Weights of a small GPT-style language model, trained from scratch on English Wikipedia.
Architecture: learned positions, biases.
MLP neurons of a small language model. Each row is named by its layer, matrix (gate and up: input weights) and neuron, and shows model dimensions 96-191. Each number is 500 + 50 x the weight over its row's rms, rounded and kept within 0 to 999. Numbers have three digits each. A neuron's up and down rows have the sign that makes its largest values positive.
Before each neuron's rows, "fires in" lists the words (lower case) most often at its 100 highest values on Wikipedia text that the model never trained on; "fires on" lists the tokens most often at its 100 highest values on Wikipedia text that the model never trained on.

fires in: "a", "of"
fires on: " a", " of"
L4.gate433:571485491493575396497527467551609448509444505565644451490480550505512491505563478557481554502466431402546467562397536421479538455581498484478415499497527451511566536492474479442503495466524412471488565508485517504513501502459458496513528425382471452438475494526409460551536479464541514457
L4.up433:494556391516427512517535520433448503467520546499499625582478469511487464512471561562495482497441467451503505528542520557552442547524467522558543444471502533580360510482507456536450553494483457533492504555522528471609427533560534532428472534440467596574455446517382486517497501480456512448

fires in: "of"
fires on: " of"
L4.gate778:538528505525470485478434471535562499518546535573501445479530614407521568450553519545567468476530537429517490449461439441453359441435473481458416467505480485588618504515477504542441640511474470522480505459476540463585457482521489528520546531543544523604549442492487473513588460547500510469
L4.up778:500520514510453474427506552510509596479507487577617516513460485436547475484501534436479541513419594487484488470550395389527469564496449456513498489550489446412507527546529563535509473479369385379498534482481479482479516564557396445551510538460527468508484555502490476468581426542522449478

fires in: "with", "each", "most", "to"
fires on: " with", " each", "ing", " most", " to"
L4.gate159:546528486486543347496563552373475498607535509525514536510522484543471527448426480432514589529482556511512424522484528471475506584416553493553472450527496547593522544505518468457458481527469529457507467492510578500445568411360560539534561511543508457523436554449413480434557464487464505483
L4.up159:518444557513512447496579428457509381553513554431503571499545505526472479400541479509481478563553546463486469479453501430447472562481529444549456455511548492549467531415521554519516581413558504564552509539508459545608547509523573558425592478462478513574545543483476510453475428513488568466

fires in: "at", "on", "by", "label"
fires on: " at", " At", " on", " by", " Label:"
L4.gate836:490482508394629494534522520532530506563483450548447437556442487582525486469526461509464442414572519470462549433500544513547510400564480528439510507449439558506467485477585465527533476506572395508612545484534425542548487562468437570479494509471524542368441424501529550427470496559564507528
L4.up836:491489500501566529516470443475493563506557418551569567536493535485536476498475446555541453468379514468503524472433508517469481620437416475484471562474535509495464328514503541483482533483519510622528465422528395540546507486428454516445523575502497425595379479502545465473419473502501542478

fires in: "had", "of", "has", "having", "american", "have"
fires on: " had", " of", " has", " having", " have", " American"
L6.gate55:609482451528443550548474498594416463486597464548504534488525487563492502528473446455582520491498456464500471522498469433477530535499460456521554470537445473531420526572487455506557545513539482425503563470615427467368445462522556495458602431496513470566478508492599507427490503545349551485
L6.up55:618414572641490508515584404448481468435462423564513584482507502501441518476500522536485511503470440530530514474460513433461486485550435582568615535543491512418359515565459556509476514543475494383463583448565504588519541490459473504535383501508510517454498497465457516521504545511425488514

fires in: "of", "by", "owned", "from", "represented"
fires on: " of", " by", " owned", " from", " represented"
L4.gate54:555482441578525493355451400490418488650454466493488511553498424450580517626522484617497459549469570517475516470482426474513587577477549518490505541529462469560502510426488451586467616501482581528498520461529531522563479444466529528502439490374525452474427427503586461465549447502379576502
L4.up54:574483443598512554477504474499524432571510466513495520501443619541447608522475466546531532536450487544548509479608429526461536471470520533432502503547444468505434535408573485525428538491595471469586461453477489551523535490411378550521548498415494483505395515561520478482477433520454510389

fires in: "of", "from", "composer", "by"
fires on: " of", "al", " from", " by", " composer"
L4.gate14:432445529461437489471487554459538544459478458564513544551512546403513488512489511446493519448504612417468553544447535568469500472539496540467574394617443545579515518437556501592537443422455508418503526455499499558469552484526562561527463483440458578468496472484567482481445630488458496416
L4.up14:583425519461531450488568477511525588459476526544519407504518526481466527434400501427504481440526420456435608554511608518430496429476437458516485544475499507551473531518540412521487426534452490488526566474573428493496596537448527585422490510478576575464508455574421590480507516489531520551

fires in: "of", "in", "from", "gyrus", "brown", "as"
fires on: " of", " in", " g", " from", " l", " as"
L4.gate998:441442557474483533458595449549611532544500481512468513479426520423579448441553480564435503533543461457607526499497400508503415511468426537479608448569501474500408480460474490457487461402432553536523561497556538540437452591504486425520480495447441559440469496450522421557462537480452462544
L4.up998:530544468560439504610521504458432490466510442478491466407511425444556494565436476444460461528401461604557475512590473441433506544487506479524412436443453498536483523453534519540467473608510480530547434507476519496442442555412500510508394524512527572445394490530458502636538443579553589524

fires in: "not", "who", "to", "may", "that"
fires on: " not", " who", " to", " may", " that", " also"
L4.gate834:507544455536578398473634611527508433515447513497555446451563500563600536484483471486516487532573552569533432504569495433492505468585506541561433451631477404545519500541522497458481475531501514506467436474547509511548548443477530454580449532497422447463515464544393521404576354511491477403
L4.up834:546505522486447480360482607511500491527470413451476449489397536407498521474481507531617513408505453543521529517460463452468538587519500487561511484518497467540390498455539450526500485591439559499530585527472506520513484450457589511348431544533504463530531460496459461520370516474574496602

fires in: "and"
fires on: " and"
L4.gate627:513506501514516515515462495439458499478555429583531430557449579527581370517501539425535449442492558425504483542584449473513429524591568476492541524509506445490522505528576453509529509516536469469501568491522419515452535525553571510514491479536444476495493440557491532516446524485494504507
L4.up627:581525546595510485488623501453554490439489501508574435472529609530435503521527484463498485564607500512486446528571493500442520499571532463536458460514638405477553499517581561441477533411561497513456457509531437490537405372435504544575454561438503497465490419568456486535503390521528502535

fires in: "of", "6", "3", "more", "2"
fires on: " of", " 6", " over", " more", " 2", " 3"
L4.gate832:514485475487469510586558526417523441446494444454508438534472411545569502474505602547442529484493451492513467522507513490508472596460465440516482543530494568535452536556559489466510443478555479522486570521457414490643513465530603424475476535328497547462447452479460473500494538517524442576
L4.up832:528500518546465453533546516426584451508511474477427501585492544565545508456502434401520567477470497491435411552516487498470532512514471493523485597540528588516463508504515420588539421480465492546548530500400511458470469500508501358448484531534499457560529454500484457499617534525433523558

fires in: "as", "the", "byzantine", "asia"
fires on: " as", " the", " Her", " As"
L6.gate115:442604555550565560542507490569512479559476524634543458502464486503489535495523492523476447487442509566507447474576451494431461403422407495460482392596406475532417365497526542543444523553570498551508398556445547558411506477398463509602491508430568553479514528441487479564485436520455566502
L6.up115:482580530600450439410420616505466517502527486488469511553545489534443496387555451438485399527593480534531467467459527521526565464404407461508506530462527498597468532572674563557454486574495482425478526453417489508484528538449538493551507507448529488420559474560458427564452416409459544626

fires in: "to", "for", "of", "on"
fires on: " to", " for", " of", " on"
L4.gate956:602559448401398459527502445502578479517524521509505542505516494544474389513534435523422502501535511441644514506419523494478482524474578488439546536505463507543501489435543517525496498481409490482414489534455534391430545573471554556474500500461558501429447461491517425510423530476434475421
L4.up956:475568411488499501444511454482482536516481339586421559479453465497540548514571486435568464484439443428575577483405565520569494520470379582495508466561498427553455517438420442561461518478572463461489544396535533447511444526538519519465494535503529462538531413411565426515560400541430514469

fires in: "after", "until", "before", "in", "when", "following"
fires on: " after", " until", " before", " in", " when", " After"
L4.gate630:489540509599542533490603502510473487501472499570496504449562503522540482493449576514549493494476450533571552431494387497523578418490428502547493460618548488487507539471598569500379585446501438468512539523565442536479460462378428468516505533484520544433574481535498533529521480444530549561
L4.up630:492509459446517541499530499449546605580552567505482507490512501453485543423466418471462574477423545419435614453478482500488596464480500456438488444513467531469521531473508592484547420491536596554603553479438435546465450557527515521562413461440456452479439511556455546559394470511522551502

fires in: "of", "guinea", "chandu"
fires on: " of", "and", "e", "ine"
L6.gate676:536553557508408633514516465476441448486552503496617472498449501463453496534512458422473470520479520572470547514446452466551438557474574469536388534547581410503470528393578436562500448469505527444443569402491563457532498498463470534589544553489491501518518593532531471448481555509531535563
L6.up676:491541565492487505461539445512484554499405576431440505479493455538422475480534530543415538539482496526490513509392481515516575457509575495484480508541471459567594494577538511561504608566553438490518409477517523495620499546477451449510482503545554554515463474530444494591518546526421417501

fires in: "of", "that", "for"
fires on: " of", " that", " for"
L4.gate177:481499551500375498503513455437535475473371493547614545579501584490564465469495540567438453514475458499528547466541458449437398449562522510481460594524512535558421540488503470492467447481500495459467457508521470502417468556550511530574538562526473558431479530470523530469507535492478530463
L4.up177:494477509441543435596517495465561452452501595544549537553469534576464528444454491461381483373551433405490488428460538359567469500521475531443391431513596496512492451475550519519484573477497463600517533421522467465507482507463523360533491547513442485478451453532601470508465478540447550503

fires in: "and", "or", "with"
fires on: " and", " or", " with"
L4.gate867:461492494530502526515447453476590532486567532545501452532532441514512552474541578483534559580478540505530473490465533429506559512463437529583614455597602473441558566498454501460511487462491502553483502626541519479479563465381430499396510532524506468482517487516508496475519510465457492481
L4.up867:554480568440530533467539553458504436434523454458565506487555565546498509512505502489551499549581515498479539644419462502484530556582476471511475558522484579509493450524494424405506429455466484522504551561440461546427445502560465490421458542524413550547587436513464589505406465552510406544

fires in: "to", "of", "by", "in", "as"
fires on: " to", " of", " by", " in", " as"
L4.gate56:577519574468510395515526520410516457520587583497533466492525465540456547520381529417477482450397576428480491521516577493485427498528454483494446469527609476404539538503461537466475446576557491410456626451523467519517550509438564491558378555584502550435546451462478537447497469522467520478
L4.up56:509495468517549408567489490422462439522439563488530513494470557528394476419460505554428588445522550517471564582535523542460461570467472466444474492552499533528447533498499460499434544417496481507537469495577497444529543511494481468458545539428414503488389495517524455515401477540424498510

fires in: "not", "to", "would", "which", "that"
fires on: " not", " to", " would", " may", " which", " that"
L6.gate791:456485513419418542498487550454436453487479485531517513543456402482474521529490440497529443484459458508526544438520466413539531559573531572540527413531469469472508558475523458475502450504495546457518419511479586516473528482583464392517503576529414531532401414534489450479452504475505489418
L6.up791:578475482411555522493551539547591418507606487492484548458489547517510435537552467502484479535497542563538457548479471433436499614451581450517484474491392513456579575576487538514508547483539505471608529515582469431515470430537509501441517550352525526449509550511460460486546495356540460569

fires in: "was", "been", "had", "have", "not", "never"
fires on: " was", " been", " had", " have", " not", " never"
L6.gate63:461449527476545537449531620488493438558527470494438548484491548547468508445474516554505414516508471491537595469497465468407530550464476508510521438596510438557490452567477471437457396467617495413531598494522411448460578495494485495440449427497479481465457499537553565452566514482552484553
L6.up63:487399444460506475512459517514488455485491473368480552453436595525456443548531488521576527496603509532480447563410443405534538423539576490464532482558499560470506483401554516420610466494587462583523521563506603472538500531425490464559452470533471527535580474456528551523537538539506491491

fires in: "at", "on"
fires on: " at", " At", "At", " on"
L6.gate581:572506546445501570506412528497545462419531470575564395534458450504551499575523468576529498535542497503333551568508604510400603517495486474514472508571515502416468455487530408460516478521441612556512495457468463455553508630504476500537486627478436476564440449496481441545405376529610487426
L6.up581:555552489407517583457459539488486502477575522534505545426573520486577552532506479556503483545506566419453525519430519499442549512510453578514430570505471520506548447465453572494447497489486449490547560408517468432534472509564485405566475532410480503479405397494514408476524460428492456524

fires in: "and", "but"
fires on: " and", " but"
L6.gate407:530480474467556439537460536464432476559442550596475561448500521535434592553553416509524479521558471514532382428491556452577518540514467531422444566507535528545476458528552490491517499478550566535490504505432535498540528513490519606529460459410549460458557459583446501543475491533487509480
L6.up407:482482550492446574561606457487444476530577511566475486589493509513529543381539411458512510446540429444477507582411507526549553483494490503596564422573555529575541497469574483534549454489590426482497508501510489456523597496433406426556487488505538411410445512542402424561516413565550432527

fires in: "and", "or", "m", "minute", "1970s"
fires on: " and", "s", " or", " m", " min"
L4.gate571:429448517508516602535503539496463488556453492552559450464465483422621541482534485358576532568501437439558525440524465462481538474548394461490420440618611505499531568563522572450531473494466514498498460482452534518416511437401464531503471505515434510462426551498487491575526472558514537490
L4.up571:471473507522434463590461488454441517478475509506447558461463545520514556433500505494460529511494524580521436516442592531559522440619466599512488542562534516540524458429440590496520464494562395479559382418483535493516511484551545450464530597471562562526440384545443512444523551396497581561

fires in: "the", "a", "to", "mother", "t", "m"
fires on: " the", " M", " m", " a", " to"
L6.gate1014:586530469483497562505540540550414555553420473499531424568470478488552508529513436484488432570494484468508520523445405440407598566492452516511511460599530538549447445538458458436607494542447553529586634551568403551487501455539503503461579529526464513478481540521524519569503415432498543525
L6.up1014:384520482430448501512478508423550497539517539509445552554433469446518542577526449444490486505553494572481465521453467508494463509555455559541623470502548441540525514520441493497423394538439486475514466506505478475434547473499474490542458482569448475464505610501527470553569496532515554543

fires in: "to", "of", "m", "a"
fires on: " to", "d", "ig", " of", "m", " a"
L4.gate674:551521505459494472475498512507499447504456526589507509514524505553489512519474436528480507471538516592475504429514516444511433593454432536491488467473526471449535495506497508408475523565442474499470479567573538520504633473485575494541391473498531551534512504574493452547475578463409597496
L4.up674:456469541430520526395578480411556434506550449502495526526444493458569585452475490550515519549480478463509554459538501514339461502491442512494447551563571481447516522526421520451486452530524488428452454424424531407480489480480521528603435580466567502482458508522526565579588504405466484453

fires in: "not", "loop", "note"
fires on: " not", " lo", " be"
L6.gate406:615473535427513558536491485498516481494574497493467525540578478503504461529505527514503450450490553506451531514531496497529470493488535580632467459521490502540442564452525445554518468508506476437445477500414421471504541415475452530529583561518568456456451472545371479485534463498599534497
L6.up406:515498501508512487477506542408528507607524423575475462489544566396454562522550524567510519502540535469505537536443401500586534535497615565559502556504428506448488522450422540438500486562500463437533557426388421443559535462487518497346569583478487443514478482497492477464545549493507499469

fires in: "when", "while", "still", "now", "being", "after"
fires on: " when", " while", " still", " When", "ly", " While"
L6.gate214:583518581530478567503550541457499498460469474554412476415574416554460419453418505441507497430505479430518473502399508609467556545386475448496490431580415470479503456487468525438489469421587456548467595582512512534334497431460513516486524596489576537441539470468468516542568482535542480559
L6.up214:469472562473483537512532439448495494512375506482531523359507482473371550533525401489440495512495459534555556547552531472501480614554519535508556464457522493484418480503537537480509590440553512579508516585515496479412555572464402539479619633507478437504533564505420478532577434520517530537

fires in: "after", "of", "following", "during", "before"
fires on: " After", " after", " of", "After", "During"
L6.gate149:453442526577439495447503546489546475581481536572565536436552497541551557540565539382572418593424521528428405475512482535468548463504462512478424468490513521521492553475536510582467514483483539524504487554532430600503564559602536493561441518462479567522484522439497488517484486512481496432
L6.up149:426434444501545511569541571509568603540497520557547549532464513520467629520425488519515475494508530465536467509471541551547559468592414431445487478474405467447452568487498487513459477440527472519535466508483438511482467542559562573526559493457518539465463505543465522496459542553613464537

fires in: "had", "and", "has", "from", "with"
fires on: " had", " and", " has", " from", " with"
L4.gate426:500462506457443500485530553550517434478530530463569443454475543475485527555444350558489458482570464457495533454517481490507553558537528505587534474436515546547481524569484493477497421511439501574496529581432506575494512474434414479554486402510568560525486490462442531462452517421480502548
L4.up426:591569497632614514464516508490516494454471479509414545467408535566487578485538526552487545498578531514492529523498530482537453530554442482538512554427503520445562547478401478523524477459475480490398510509655565531458510524511531499549487539389498450566577498511482454591449517527508600438

fires in: "the", "stylidium", "selection", "holdings"
fires on: " the", "yl", " sele", "old"
L4.gate827:505476447420534530566476463478608489461527413425478495447457514531578545510497508491480525415491551546474519434478476386502506501409533583523553440446557451507543545517474447556522509518498455530489496501510527500586431580519475564464424500512450542501524413514461535584582496567579427588
L4.up827:458628607480450415521476543502439580486554552499454430504502481533511549513521493560423583502477476458468547490507504509468476470527507494535556545466498489421463490505420497515557503531448501505594483518543640497525459551540396465551464480426512493494481477539502519401426595503507484562

fires in: "as", "known", "to", "after", "renamed"
fires on: " as", " known", " to", " after", " renamed"
L4.gate1022:487494519488568468543595480419416582543462577567515457495491519558490475525520451510443571482433588537492505568652536552458530428433414456480458459573533457529532525497533519457460395520477508419456500522495567509595577525419466518498502544520427497467514562391522528477466493526504547514
L4.up1022:535468467408584486489544450495369540503526532528468517447519489516406379504428493632538480427444481514532515509504415509550380568450484537539553493600418519417473535497517521505507362544522532526505454500514445502508558495499445466525535502502435622537620565585529443453438429525496525483

fires in: "suzuki", "of"
fires on: "uz", " of", "ir", "id"
L4.gate69:602475467480571504416524499546536550491509514541505487533516468505598432557469522515501511466454475518551509480527483532469483522467430427513570497407508603498502608537466519534477367445528611478551535480524465445471493391617495472523516496530433376537418544428512510488446509488536439525
L4.up69:502429470595463526521479484576468493511459488477570486435460456517500577605421540533510505497494530435556434426515551489586463426405603385476541519547616470596443407536387565432467444515565500460522462485503431521499458505455487596437444458406630481518498501421536429481512488453408495467

fires in: "of", "left"
fires on: " of", " left"
L4.gate222:583407544522518517482567415507459447462481479430452471556456496527511421513463387511561527521542469495504454543423440445598482473500535495438501535436517532432503598576567552524518551597572536479512499518475472470509486477464505521437456442518451509396495481518402466468460469519511471486
L4.up222:529510496551406515590462556467526506535499479478579555405489484471435504478470525491440480494382478556532509513434555506435356573443497567389500475430526578520555518571482510520488539401489521492440405492419484500480562542470618526481418520474616494519446503472506547496527554478434437505

fires in: "the", "first", "trail", "relay", "trains"
fires on: " the", " tra", " first", "ay"
L6.gate839:552573511511508394444427616510477484462373486565490464508507495424536478470461446498517572541526505500500490475574385506442498517470431466525496512536546559507414514432544493456613436521489492429559454554519524520490432466527449465438512511542575539517478557382578503420438478482568485412
L6.up839:549481487460458497591436491533430515498481513520484542473486507525556553586409436482568554481495450495531518465454412528561411556468490599511379480488502404537537524569566470529437387555527505599510511438536424496422442528506494550538485466559457550564464518567415555550535497554477439438

fires in: "in", "of", "with", "by"
fires on: " in", " of", " under", " with", " by", " for"
L4.gate174:586506508529499456497487429519456535504489505560540586566536501539444621498446548506544430559526496471412422501579568563610456523473540533543527524468487480554510457439544546494451598528487558605453410417545438484538481486472505537552426551499421523445435448515432491388479535491587516462
L4.up174:441477500497580489548529417510498537552492478473528500597641479516446513520376569554448458518499510458439463565557468559536542544551454465484492408638482470438536499502562539485480588523441550462483524536507453477590542528407523523481470520438471563537517483604405511450522499445620484437

fires in: "as", "up", "is", "a", "for", "over"
fires on: " as", " up", " is", " Up", " for"
L4.gate671:579383481498377530485536503491482568581478476615462493473569637539477528449483549471530451467485546470432542539435486530489545521509492586516488518473482609509492504616559546433442504539476473522443453497469543482586573499400460459548404511446438487600516470473445580523488487542547510512
L4.up671:419529411591381526495367489495451485506464492573458529497503419521560561445459518501514500536496606449489567533494422521448435504582559513439537508469485584488385481546458567557445522515552501522485558545465507520457441451507484476440546459512502512415451499523557552544484483489398560546

fires in: "on"
fires on: " on"
L4.gate171:554471426459411539448523494572513419521510408506519464507488489536528469566498475464429448593440499490450522485539498505467543496531417442468573432531515558488445461445541456630502452453538509423447602518482480505580486417451512493454558470507571478371469493548453551451456474559575518580
L4.up171:524491469489492607524541512453485498463528429588540474565559495486559466565552496477473555434513500445473586489424427440556519541567482470526570520501479489539450515485614528514481498489450453571510471512460482473521500489479560573471475529549588472472479586570361492408448448433471408473

fires in: "of", "s", "a", "his", "for", "pandemic"
fires on: " of", "'s", " a", " his", " for", " con"
L6.gate846:540517582531458449559441468461499538529467495488502380553476540454469514536508543591531630508575452424422465571433486553500523462432470427455407541557552542517427523542478599469479507572463483433495483521549488395551502497581557420575484514493529524561434505513539520435511526480463518547
L6.up846:488526468451472521524531481462538559430530508564526421508514534499413570402499549491473546538470462552530519479498552440509502403622518395366413517496492463486520525489503518437408552543510501516449544429348473481517469460569500481541516542461560528531496553529470511420567540529460436482